MLP neurons of a small language model. Each row is named by its layer, matrix (down: output weights) and neuron, and shows model dimensions 0-159. Each number is 500 + 25 x the weight over its row's rms, rounded and kept within 0 to 999. Numbers have three digits each. A neuron's up and down rows have the sign that makes its largest values positive.
A block is one neuron, or neurons of one layer that tend to fire together. After each block is what it responds to, as a language model described it from the Wikipedia text at the highest values.

L2.down107:536478471505543479519496489503513490513519488497517479451531448496491486480544471481477477528479489482513487520521503519567476505476525537498453474502510511510525519497504511488515503505526505519509517530495446507476484481442465492489519444479499479427485491452507496510509528483501506554511512529506521521544498499517487483475516457489527530458498471482459535530459520498494535505504451475519535509540517528494518541499474517475469524521482473498524519467533517491500490517510525
L2.down281:476507476461503495515493535462483480525518490501518525507436510497541498507495518520502481491466461523505531499484485496501487498506492502506467487482497529498472455510506438523539486511505512483487455527499467497535495525527504511501506509539509493526534477461513467497505545492520536429516529476506496499542537545514465496519484470512482479496526481489496469559468527498464469490524502507482518470508556488517524436508542488485546544525549504501498467522500490518475467494475496
Responds to: Dash-and-pipe tokens in the |---|---| row under Wikipedia table headers, e.g. sports stats and results tables; also weakly === headings and scattered words.

L3.down25:513502519503487497529484511499530547463541508522465536473494510506564497486513481533513489513521520492511489476557493494481495503492499516481532498510505493512503497467505539529524500507459522440480495501526470515474504508518526519525562504476479515495509486494514511510496500480510542513473511460504486491495510495516505520487511460529467502488447524491503465490488509518521520477504512523427502531478542448456530482517554509476471401472518485533495534491459473526506509502511502
L3.down63:501521482518497490463511513516501524456461476485508462518510507453486484509515473488528495518475489489513486511468526493506497503551469510508489480502497491463485491530503475469522532534499465500538514526482490498539518506494468493479498494477552490542479529477537529520472471501511479542535508523502450507472478554481557508544503495495527523507452534485511488471539487526508547520532479464499517488497480590480532459502507485472537514527526505499534523490505503545483494517468506
L3.down134:489547493475515500445545541507478486522504483526479494517510512505488476504534482508518476508515502497517475490490476503517514472501503499506471524488493478474544441455477506477466518505542527517525531531503518508492516524463487465456502517483496510512521498494501483511482521502472545503484484484521509460569522548475470495554512518508507491465520505497497551487470527520562458485469491476556512509544469519483466481528541488455534501520513526531501504519459475481478515529490510
L3.down144:473495487480545487516515491501545514503481484494511496491467562467474496511487535498483535522544527509522461491499489502518477442501564473501454490515526516443498477519499528518514505521533507483446476481506463515502524496471492534496522504472489511471508511500497515480524495543550511496512510490481529473539515468493492489532504506490474531497530440513514485523493473528507500510519472491561514464535480507480465529510552492490451480519490540478533488472495469490510480523511447
Responds to: The opening = of a new article's title heading, right after the previous article's infobox list ends (= Grace Poe =); more weakly, long table separator rows and connectives like as, later.

L9.down4:494503532494494496505533495500498481472517480449508471497498535498477488427510468508520486497521492491506533504495470501506482471503499534502480474533499512541500511510554487490516475513492525480518469511540464480528504487503456475495522476490503469543538482448496543485500499522465498501555540493509543527562487491480544540480492503529523463495499496544528503528502529481489580496452499521500510482496477469507497482543526520511495553489496494488511515495433510522512526510534494
L9.down79:550458504506508448504516430544429483513521486525512520500520495506480529489513472503504504521457510505484529455508558522491505536498484471491504485475525509539491521542502503476484479528484481492525528513474505510500468499528513500467496475546495528503524448494498527504498508516467507477512474446504511500465499465485433486477488526439502490479494509532488475494516491499515485478503493481450524509515491503483459488500457525552542480530473512524519485516502561499498509494493502
L9.down152:475496538487482499512494502511532503520514492500482504527546483507464515470509481487536513540504530468438477474473548509508493461480450488540467479499522492528511435498479455511493513499464556507495512526481492499502495519493485543534563470493530462503476503469495489481456521490516496546501501506481512504494469540502544525556511484493531499521490487505518446512476509493535507530478471500537525529534499475466504513504494525491482492525485459522516501520499496485494510456559520
L9.down215:509520490449524474514502504468524509496546482483542480536536476467493464507486547479483502503542465490518534428496439532488506514493490498510550470468504537499507525524489490528461478522531516481533516488529505534531502517514529521506484485549556533507492469536515524527533535453536513513523546500509467519485539507509504504506499510491484499513505453521537499508472520507468491505480487482469510457494520503467448524522524526514492488515490506518489477486525488512510520545503499
L9.down226:522490509478510466449488493513488532496463486546499517543514555488509439513516507511470489475498506517473482463510468497487490486502479565462506550496542485464479445498439468487487516486505492494501498489528523513507518515510505471497477522522467508513478507534461524487541507539522517497506486536483536527585546476492518479489525518515534509492529516507520508514541491519465516506458490508475538506514484523512501490535512496515527474522512507539466485474490509521502471503488546
L9.down270:529510527531481468496530504492496542456494476564473498539472530518541540494492528463493457486476500484526490473562429493517463460496508507505516512547514504517491477461515478521500466490538526486489460516475569502511496537503533493480520538490501483510512493499546527513511521489494495546493539493561460508505501504497476500489509465539507501514498471519487527500539464528465492515525503501492498485474472484525491477480516497492520515514521487477500472522482518540517487470482466
L9.down287:480496535480472507496506540518460502505493528484489484494494469486466491495487452521575478474489542502515523510539544480482494488512495498487506476478481495489463440503488503521466493478516484492500493461520501530524492473494493487480518524505481487519528473524456459482450513494497493549488485501525465477510483497495515524497463488519503514484482515472502489461517538455530526488521519467472460492495537498513514458494563508523507482516455442434488522453489482524489500495506557
L9.down299:533490478501525478511515525522518476457508459502462463492503527488477535476483514507489482509489559508521491531486555486480528514512482475534498544509506477524511471552458500509476499544471463466505481481509504507476557533516503470521515497512479451502505479520528440518503483487505474545490478523453507522578523485494508475525516506516528554484454496461513468482503491468490513509492496491489512550536481480489486482486526513520495485523533507497506450474461520513497519491496521
Responds to: Mostly the "==" that opens a Wikipedia section heading at line start (== Discography, ==Plot); also opening pieces of split words like vis(ible), ent(angled).

L2.down181:516476540534499500502484506482493489472477534471514523545460551535421506511517531484537485475509509501506488521486545496471523502528542530513521514531534462486509474498479469489433485492536512521505463468486513478533490552556478486512509514525495520458501496499478478553499494502458483505505496518505484501552506515483496504496483508533514505464500465459484496484517477421513453492457491508499520501483487517499441457512490501503499496491505520499507493493510539508525481486521496
L2.down210:519483509516506500510525507494517483478545495493494497577513542503518530503539516489513495481516517495486502454492500508497551473484451488461485503456490479524492424519506546519530476519475479500521471522489504481504475460496508543485515490454471531531519521509493453516540524518510536521556489525504520535470492471493462478481522496499482506454486504548517536480508529518520488492504527471437496522472507494518490458526534490470494456509494490474508499489456532483478504495484487
Responds to: Fires mainly on the line break right after a "= Title =" article heading, and more weakly on comparative words (lower, maximum) and closing scare quotes.

L3.down15:489524520515496494507526475485428513515474518483476486524477460529521502504506491484519498476507470501489497497464443478494493485530500477426518530512542531494550473461463544488495516497503494477505485494507518495524463477493510491488490529492487480491486496482516530526559495508501510571474503509481490472504498515487496508532525512507479491484479479544458501507495503567519473512443548496477501493512493526471513477466560505521481514538489516489499440547491499490481456525508515
L3.down18:560497506516526521519474504471488470490491477510481486493462448500536488524497485509516472527460476493452488501538506498506476515549513492476522518534528530486509561524505517521497485490499481472488524475491534472518509510523532497523529477492513489509460490517543535512501498486516497567499511476518479478513494522540503596478459535427497488513484508552491510506493472534499514510487513493527482499487536527524520473497490502511480554522523477492534502483491480534495504457513494
L3.down49:498521485481487495515496515505510487466474507462502485534489524508486519506549471509515482501534426502522498507491467547489473497510519529499506497511485515496511477506552541524538501505461495473478534493572463478527469486507501474472506556475479469467482536544474483494470531522518468497489533513491492496491496536531521479511474524500496491484452529518548484458520484498485486502453483496497555485456501509518516458479525527500512470544520497461509539473543507509495501472522473
L3.down150:527497507531490483552529490487498505504513518513546497522505514469550487447485516527530480543466477524490476482535493499471472506497479467443540500501533514496508496477441503463501507489507466500525513517480496485517521466485481487447475490552452494493493472543489496509529524467500513538476505494489500482459505502496494501485486493472433465502527524528477490465494519578502497455474452544533483521504457477494507507524488497508498520490490510496499470503485452488506539516485488
Responds to: Month names within dates, mostly before a year or day, e.g. "In November 2013", "3 January 1978", plus "code" in ZIP/dialing code and some table digits.

L9.down33:502513500472515535501502528444472482521509500517500459502515507555465497449504503485521475508491458536520521483475469517508475457512471516520512494538484540501543441538445482462512493506492548493533500497508524547521498526533490500489467481520491496541498549511475487503504492478530553498497519517470485539502485487477456471502507531474489526530513505499500564506525486535490494498525504493542513511508488502518505537502506520485534509520499506529488450500515468454498556474473525
L9.down38:503526450494507518487496530502489554501481549508544513509478529486480477521489482456467521524477518511535501515487527515447497538526473512494524504537505476525527485484559488502483525505518548508502536496537544520485493483478493487489494448492542492515537478507494538459508458514539512479498484510454469464495486535497493501496481488506522571464453476470486494498463545503511474521519533491542515483475506515522475504534501499529488479483496525474466509448503482491492518510490467
L9.down46:502506500505485507432556504475504519500513463466510497487533489510451494477501496483525456503487472508486485484529510452549530515493517492506476426507477521509492525481491499483525502550489452530499510478488469539496505494490547501549531509495507454493517508544512468470515484497495504546495476506520475529484557466473511471490499519474482484476503588499479537499499540538491511526503490511467498473494541507510483480494506489545486504530492507514496487483560503484475501501471500
L9.down148:485502527515469508463484467478515467522454454517494535513495514562531443498475446492534493486487460498523534509486508479475519472523459497499499502457515506505520492482509536505513478539524486511515518527510497469506497488461530431497531486497468480474500488489499502497481504487499499501464531526544483448477501541501506488504504559507483537486488485503509527510486539480462526518536496482493506470482538543564473497494492489542522519467554467540516515502516490484510479490499507
L9.down156:518517528487469520500501529497523540585546513514485507465513494522482531525517490496481503559519491542519464495496552474470489515501506488528517482501526524471536529517487499485509476516484540515496542472523534485540495514506524510519532501537507503481497462506535521493456499462509504487494498522485518487456548484471502533411465484521461488481478517505499497515539512521459528510501507519527499493474493488470551491512469524465543506495495479484515473497504507528496518456498478
L9.down166:420514485535500517459506471472519516481516470502495474517538482511554484499468480521492477485507469502493503497504505534481514459525488481519537548486547495492508521463503505520513507466503503502515530454494460486499530510515504502522460456545513505498493514515481473460537467509510484482468539504482505522507511476506527460486510507545438546524539502551502506521547513517502521514505498490511485486472532488467527517505510524556486482497478460537521490493569496506474494505475511
L9.down216:502517493494495461503512476490518487519499491498513505528453527545561475441489503494540488535481487520505478535493476487492521521489512495466511492526476552461507474502514500525476482490487501503523510524505499524552494531460475487529520528544505483494543488514431467478502463499496443567522509489487476528483536496512524520512515534494515504516486483504484481504495508503481495514474493467569468452502503535483496557508478487552471548489536475516539495487494502501520499516479500
L9.down252:484535515554471509536522489483537476463496470504514531547530480530564516508502522530525463513545498484531493493480434534524476504537551504463485480479496484516510470483474497544522510477482510473491464489502456511525525502531527514491466492526480500478510488530519486503524499519490516498483546496510492504494511496492499495480501452546470479473496465546494499524517506471497490536532471505509502514487462479472508439494509570514507509478531467497511446472496498483495518489481524
Responds to: Digit tokens inside multi-digit numbers, such as coordinate seconds (57′4|3″) and year-range ends (1926–2|7), plus inner pieces of split names (B-lin-ken, Ko-tch-eff).

L9.down31:525529477470465492497511525522501492523512521517505454547521509483521439520471452474505479527482493509497565511481436510521496513451485481473479515509502488534502496461558482496479493499485487527483524524513507513517510511497485467521462506542495491478494479527493483516508485509507425553475515484531479482502479534498498484496495473556482454487499464529522487480500500518552487505495472497532502467512488479447471508502476467501478519458538511508505473488513528495483465460517466
L9.down89:503479527481476544498532509538529480483517512480532497479516491513562411507499477500506516480501501526491494479539463459494499500506518463485492526542498549552507504489530494437511473479540505490505505491541520504499521459521506526536488491502485494488476512514539488516487491450522522520485523499526488508456515472495495476536471510540543489492497495499527473442491503483493515513485515522511508500559496490498555480509494457492528483480495491516538469470501468552518531514507526
L9.down99:512497489466533514491489509490502484497495509460485480460497519525526445502475512498482536482510583480508488508470455455521497540459472477533480482518488523478514471471475458496527495472548487579498508477542476521473510506483487480511536511484498472455509525496512496523504514489545483559522482538483502482432491494464506482527521523495488511464491478531491533503503511472504495534523512508502448464460496495501468509489502510517479470496526523482518508512534494529497514531520502
L9.down105:525516497476511524481515492472514486510488516506509492479475505482507493456491501506516563521513580512488470478515426513510487511500462512528535455523474540538497440514512501426468493494524522482479487500494503518491477469499467521510512510489533481517479538484525503494542531473510519582502497517505510451504491483484490516520507505555545496519539481483515509483465510479509490528491522468496511471471495493530519497521498531492504440487509542507484524525514494499500483534516474
L9.down159:478518516535516458496459485492574501521485510487521487503453477449537519464506507512502514493507476549471517481473536477461504517495498520529488515439521479502532516495496460527458498496478456552498510480502514475439525496504499531497502499471450493501468529530496459501544497498510505432525495486501503500499497470515471499483526530528554519506493529465465466492504500483511536487489501513500519508460492493507477505475511497485530473497490471477477552534469540490477506523516486
L9.down209:466516474511509463488522503518483457518519526501516501494502517523508488498526514500515491502525538468547540488509419540511455470482468501518494523509510512495533527514494540445535505477493581478494496489493494499500525481537514546472538517506535535518494500480518475516520493503510494534483480488502525538530504496512532530514493491522453510525530481494501527464520453546552499503468502494516508502504486472499482493494484482507483506454570485501476483490524514492475449521518545
L9.down212:492518528514488402501462492556515470534489476481464510461553494479482500535458526489484535502476529462500527501525518504447491504531509516482488489486511526527534471485516486524441498514506519518493519491479481474475479504456490534517486492503506514508475535480532499490504474483519512489540494514517471488466511476581511508526499536499528458502470521518504506477548476511491526478531512500475505465470489488525484516481520519509547486481524503519506473491499503515490476520500441
L9.down280:500505515502459526478472455481547461492482538519533474504531503478502491480479502520475523534515508553483498518532503465472485466481537486509524490505427508514482537492470495519486500460522505550515500479486507479500507526504501525496502494529478494477486467500483510503494517467522518492484522519477501529467584485515501517507507558525489506483517452491476538506473501497552497497528472501462482534475487495467510487536530494514521520470540498502497499492440455494521499462443472
Responds to: Commas, semicolons and connectives such as and, as, since, that, where, why that start a new clause, e.g. "However," or "which is why".

L2.down104:513491490498511511508498503481476527494490519519501522515429455516500477497536552474508512473479507484532511505461473488533522519467510534485505469563523533521531464487532515579482493538490510519499508483490493526492497500457508501469515485484526474537483514477528505526505466487518530564520505457484494540489472480519482522469456468494516513526497501510501445532500461451485509525522557498475509452500502469500482447480531517497534500521519498527516479498477482514495490498492498
L2.down170:478525447498465533466456514531463561508485490486507492551510509512535504517483464483535514490494476513509499523495560516529504474464512510470477472494497532487530518529464560488501493519480503509480519504495482483448504508488509470483564502518518507522512484504505491501531502531468498478514464510428505555448486510474522485523491461503512518493525500510553529521493493506486462475534507457487496465480510488455504529515509490493519510506476514481499504476554494484507507483503447
Responds to: The == signs that open or close top-level Wikipedia section headings, like ==History== or ==Plot==, with weak scattered word-piece cases.

L9.down32:442499537511508553497484471532489518521480459536530490482456537498506508471478502520499490471532475471535455526520458446519506470485497494508487468468488538496506513521498477487502528500500495498464521458507446473508486505515487475492521528535516475533529461496484499479523496546535495497507513510522542488498508483497513511495463473473515442499506513491454499536508489572522473477519534506491529511459482514494483552480468489481490532496498524491548474510498491508509495452489538
L9.down75:497553521524502502484515478495526517516517521493441496454495510506536474519522489467499498515500472526503471480528438448475551527459498510489506551522532492522491571499492492504513502505471499495503530513482459480504515542534496534474470520500528483528492477510536492502524494512480480435522483485492489506492482545489530487507501479530458507523518498547471527546513493502518481574477538480505479512516486536495485481504469486446508495503526504521502507516490506487489498457495452
L9.down76:476494537471534482477526474509508479491503482517509499472513495524539554508496527512492570526536488519516492492497476503530475496500469496526521495530513476507490522511462514477505498509504504496521524532501507528494535489483502485541519533465520456457484506484551443471552497484513497475470503490505479523464457502590435539518482483520469478493531508493518467535500496510468504492500492483503480489524507508484551459521535462533512478490494534519555505523475515507511493500517498
L9.down134:499496507496505492512502486491492495501501496528510470495506491504514493503487570509490506507501408497507496487514447506528518503493504515488501505500509507489537663495466507525483513489497509519508492492500494515486514521496507511488493504500497499499492505516517507471520501511520500386516532496506493525434502496476494523526511519490513508503530521495477508514500500559518481509504493495513481499560496520538475517495468483497499491496472520514508502457508508471514459500485496
L9.down165:516511504521528533483452501489482491524497487493498487517490494516536512497512508492512496495478404488476506511491403451510497525504487494497508532543504528482531536494510496513494521516536497469456504477458481475515507473503506460506521507543508488528513488493525483495493491515481508469482517510510513500421505536522517467507524510489530468512525539532491502510489508563512501476527491493531462461530490522534519533500454473498502458513539485490516472506511539476491508515461470
L9.down190:464476548481512550508486528467477501520490510494476490494512493510562482508513537502501513489476490467495537526504411492517460475454540508521521478497532523447521500516466484532454507490520509507482464490496518481488484488504440531504501513474521513491486492481496487472515504499526507476482483475517541474520450524520548524507514493505525525477526515494447505513487522542507516518502526477498503515502509504527438462515514491500524472526486538506535465522519531479463511486469539
L9.down269:462497504511511506485503530424515487475524489540511529462487495513521503486513505509463449486542451499471478529475497507492463492493512519500498490486457505550517496555485494453477475483505505492483548507488541517499512516501501507468524482517536486464530449483507512498502495484514486520518478500481487563512550509453505483427506492460454498509519496505532505449505477576513514500522491538489484492510497503512554523516490496463494471482471475488504528481493507484523478490494499
L9.down281:448526485523453557507490475532519479502523522503478500503450547476430513509523524536553484535532435493523465510520478492482488473517492487502471513481488487523534542511513536483525503492510533532518511497465483467481463459497504515513512499522465506500489489526508488529488501475491524482480506529501485525467478542509526513511550516483496452546482476486502513525466496472520479498513511510499481518522492567496527466480492540509516501496477547495484497534509497528530518506474469
Responds to: Space after a month or date before a year (May 2022, 29 June 2016), plus line breaks ending table rows or paragraphs before headings or list items.

L3.down101:513481506546484486523518516531505501493536477472504514432505510486425488499473480520511499513444490519473478509481469476510503481487537544492454503489500511530506529501458508507468505498468478514538488518504526469504536485500516521495455505517503509475521466436501498494498505485510476477494495510493518518431476482492500539515526497481437492484533495511469521500507495489470505491492472495534511521547458493441505494527529457492489461509475497481556522515519489457509532481531535
L3.down186:507481519496491482488516494496567502508508490478542481474515494474489515530514451489517487539539518497496448515508485535474481502520494445522454482517492488511541548536480501518508500490503513520494512486540463465466517480471524484480466500501479495474452472499531540510505535501502444491534481481495506471445503489519443517526473520511493489473469493491485486449479468513510493508528467501580539487512482521489485529546456485487523461488520470495478493488480480483515501508518480
L3.down271:526474497507469522550534485477481503500475502501500504512548478502492489503541488509471488493507448491484475500502463536470485458511510467517497495503519519549545471518499531480508473513512479505485504479479516466461490477532519468478520509484482465518507527465483540511487466474500497479495504493489593505525477467502545521498519536513545477502466465502531477485508433506467515540531514538472492486484488567556524534496465475513512521507504498501488499478491487504490469470490514
L3.down289:517467496536512509531428482521499495488509477488486461488506494517522501506508487525487541544516487465496486482541466516478481524508485517500533515514486503523488496521489483541506474479552540501492482490519464470499447481460504524490464564490478448516476489469554539446495519489471476495508469495508475515568505512495526489524510506488509536494477511488506472494487457521491527508473544439510497454492515524480524488538485505497485543501532492476504494480533469470485513506527515
Responds to: The word there, existential (there were 764 people) or locative (arriving there), at clause starts; also clause-opening It, They, she, while.

L3.down117:516520491495487490491515506435545534461515475500532497505486501500495502536480521504495460490505495421528482537480482486523532488527520492517495502504468499514475626520503476518538495501463488482493493492459521485516492525477530502487507454527498509506510490512489486532509523491487513506489516488493504518472485517504514519492450513541454448506496539534514465542493485538493487501495455513521479476525494475510477485458546474497501502504487495523459498474489521505480504472507546
L3.down154:498492482485531472518533481514486471518464458479514471497466499479546483458500494521481492506484461490512449488523516491529541535489508474488448524465525516499483491511453516452488501504531506488515484555524495496524437497499476449517477468515533494480564471493484525470481514507512481543464498495496483533502490484530490494502524488524540499466511518502538470511441483537496520523508484472525493514495498498525490471478475493525556498505486469475519496483495530491492566497548504
L3.down165:511532493459471492522496493501515511460480507464430502471485503513534489516499540497498490515479462493516495533551489466474497524499525490467509493506539503494509545476520527475548480493508478479504515488503453521506501481522525498534494541493501510494501503473499469490506520521500511541475492529432514543534492511512457509476488509473500492513461533510503518448450533566511514525478476515485531482477474531507556519473474509488503504519543508465477498493507453561475496505464506
L3.down266:496455494511527487507511494476479463492447517476500521514480509533595498487523512487491477467481528526525520507506507513499513497515520524466481494545511476535450540513503441528462491491477522466431489510478498465512538557505480495507539496480480501476488454496482521477504460456495516444488484528525485496504511476478457514496541494503499497486526497464511519480512499517481478491478514539524503523521495536534506508464480503513540512522466485529490530514517507498505532524511536
Responds to: Fires on "based" before on/in, on digits inside coordinates and postal codes, and on competition/ranking words like "at" and "number".

L9.down22:522477510501532535482521500526464448490510528502472467516512495499483450437502435484494522503467563526453482479503581515496533533493476488500541493500471500526496485479519472448518475487505474510483460496501489524535480511504543494503510497486458497473512488517505544495525504489482509487501491551486510510512494481454489490491463541499544473510520502475512508475506529451490505509453479531504487507470499506446546518527517494476494521503514458492496541495504499480506507491467490
L9.down132:531477507509478503476481484540480450468481496489502473546514506467447543488503466490485521500509561513490535483504545460517486495474483472549479488488478511494499552505466512566499501465461490492526500526537510538471470488492460483461490519490530499461490484529441526516501510516478523461538515443508505498509494475501478513487517466513491494511503478501473494451504507471486492486494502523461521482487478479483483486519505547499500480489455530475451477524491473536488528479510487
L9.down140:485459508479494492505574503510464458490525478490523515538500496534492518506530535543514484480520524508483511487513574498496491535477498498497475506481493508498479512499461485505529462494516485507474500484494494506459511490486497460492470494548536569525480510496505510468483508487473463407493514498503514529503545509469535481481526477486521496497507517515497533518562513437507466548506516527512523513511491483477531539489482522527509500508520513471464493494532538487537503510506491
L9.down231:499498482506462533490526540492481477508522532457514478525535497470523481486474457480480507472442527520481475496500504525465534529460472508516514504510484529507477503479525480470570552500528511511515508518496490539543496508507498425518481491503501502469523456523517477535475531463541542476473541457519515478535510502475507565517471505498500519504488532531466485478484503505509531498518505476507487453516515522469540488487490455492521525511494499497534497493457498481491494474510498
L9.down245:533466500514494497534478511550453488502491518465509512534528564490485505509491516528486506478503536480475508467492557530528490521529448507463487502498481503484467493522491476481546538491499497487519484428493501486546511531506528511495516522463476515496482479450529461478510523505448536446511506514479499477512509465483536523494482501494540497514494492483477498504528477440492494459489450510494494512497492481490496479493524500492498524491454524530502554502494563534510497492501473
L9.down253:504496466493511495487528483519486500477484493507527478462495521484459511505464499534501523488502518445486527512502513481520499517494474515510477487451474515491513486511494505513541466516475495450477522434498479514478528452542499520459533532489507504481517545458535504507521481495487499483469478495491511508464499471491503462547518508491510487464480534470485484528538529488493521531527525516501499509531546492505552505541478500510505466464492513459439555489525540497517533484553548
L9.down255:513505476530478501490495534473491489523549547479528474507486498543459515507483495513524486505463528495494512481478583516523501506516496506525462512508514505514492535518539510516488476447481464473538479481493479487543515503533513528480479479462493494520506476525468512549472521491482511453524508483456535550499511467530492538511481478529526478479530548511507528489568525498497526499456510467523487487465475502520500492517487519460496488541482510506492485522509547459493487518502474
L9.down316:515523482514467552502512539484539494495526513482533500496494527512504499512559501489489495527502503483469472474531523499515482528484486486484522458475482482511449509476537515515469504526517531529473506448487519484544491472439461483486491495526480472494483507553545473473537505491539491446495521532519530530489541511484498495522572493482500463535481504492514515548471504520538464511458452497508516489487476486512504497467491476510472515485500468484486485494508505494477483498482560
Responds to: Fires on the end of table header separator rows like |---|---|---|, on closing == or = of section titles, and on infobox field labels.

L3.down116:545513466502537503525506509505484520531516485469524474526484517470463488484475493481504467503449534519518449543503488520508475499490498473478532541523472540505534456492542539514461510468512527509515523489481493513515499494522475470510461534536537481506508529491490470547512496525478489478487542525517491482487500470495509479499509532493505508502475494552488517490547517493518459509436496454460494507498523535511499525503481455513528458533479444514458498494463515474537516513492487
L3.down126:520517464533545527503491514521522548508503489489526524541498474494469513521461532510484535509495543487465517467509559467517488454501505501537509492518548498511458605515512480486519485510502490519501510525532497469526524510533486490507502494532524489498515499487508502457509521507435506466513542526471473461467479535487498516530500483510514515487552484520532475526530484490510507518508505533569460536519464498489497526516484494472491498519479519478478500489502510505493532502496481
L3.down166:484495501502548492517496499489480498503488496482497518496465490500466474486509494505508487539504582470512509525489505500461480464463496537503477500504518530496531515529491518511460490499477545489449503483507493486522500515512520511496517487548502488450480475495490479482503472489510491566488479502479461487516514483487481496462482505475576568483504530485522543514592453466503535520512498517518445480511514549488493487520524494485553497483500504480476496503472495515505528508528487
L3.down176:508454509510531481505500474532500535505503536506462469495512527490497519524523547466503488564547531483504487487521502500475497485521503474525474458479501520538459499488521465533482502465515488509434460552487522544560524477486534484516490470502512496454497486509534439538468470521504488507519452515492476486549491505519533500472492488528544496502534514497485498511478492519495510498486512515465463454488512504486510501510562508470513543468485490499492487515493529494505483519515519
Responds to: The == and === signs that open or close section headings in Wikipedia articles, such as "== History ==", "==Life==", and "===Growth===".

L2.down154:488483523465497498530483511497510467505501495479535530464494469497491476470532541513486525514501599502483492512509501515499471503527525497528500511512505527517508492484496491464499481474522494513518541505540523498472457496512516561470480497531480497518500504462516467477506532500494491621468493516502515481476524473501471506535505503490489525499532529485492472516505500538532509500506525504479546468475468512485465520531499541485548522477512493482471524482479497530498490507509447
L2.down191:511475509501476508534468499467516442486536491498482489491508531488467455502522495527482511482467495485469500484470478512476494542506533507496512465494511486551480432516497514482551469479471456527477477500502489495491539485524512481517516525534504546477476491502535460440505480461529444530507494488499475454476486493525511512474506462474524498490502508469455498524465541481516508483510460508485508477458517511507513498576533492510477513489491533532497530489526510478502533522488496
Responds to: Commas closing an introductory phrase before the main clause (Unlike LaTeX, / According to police, / As of 2023,), plus clause-opening where, which, because, when.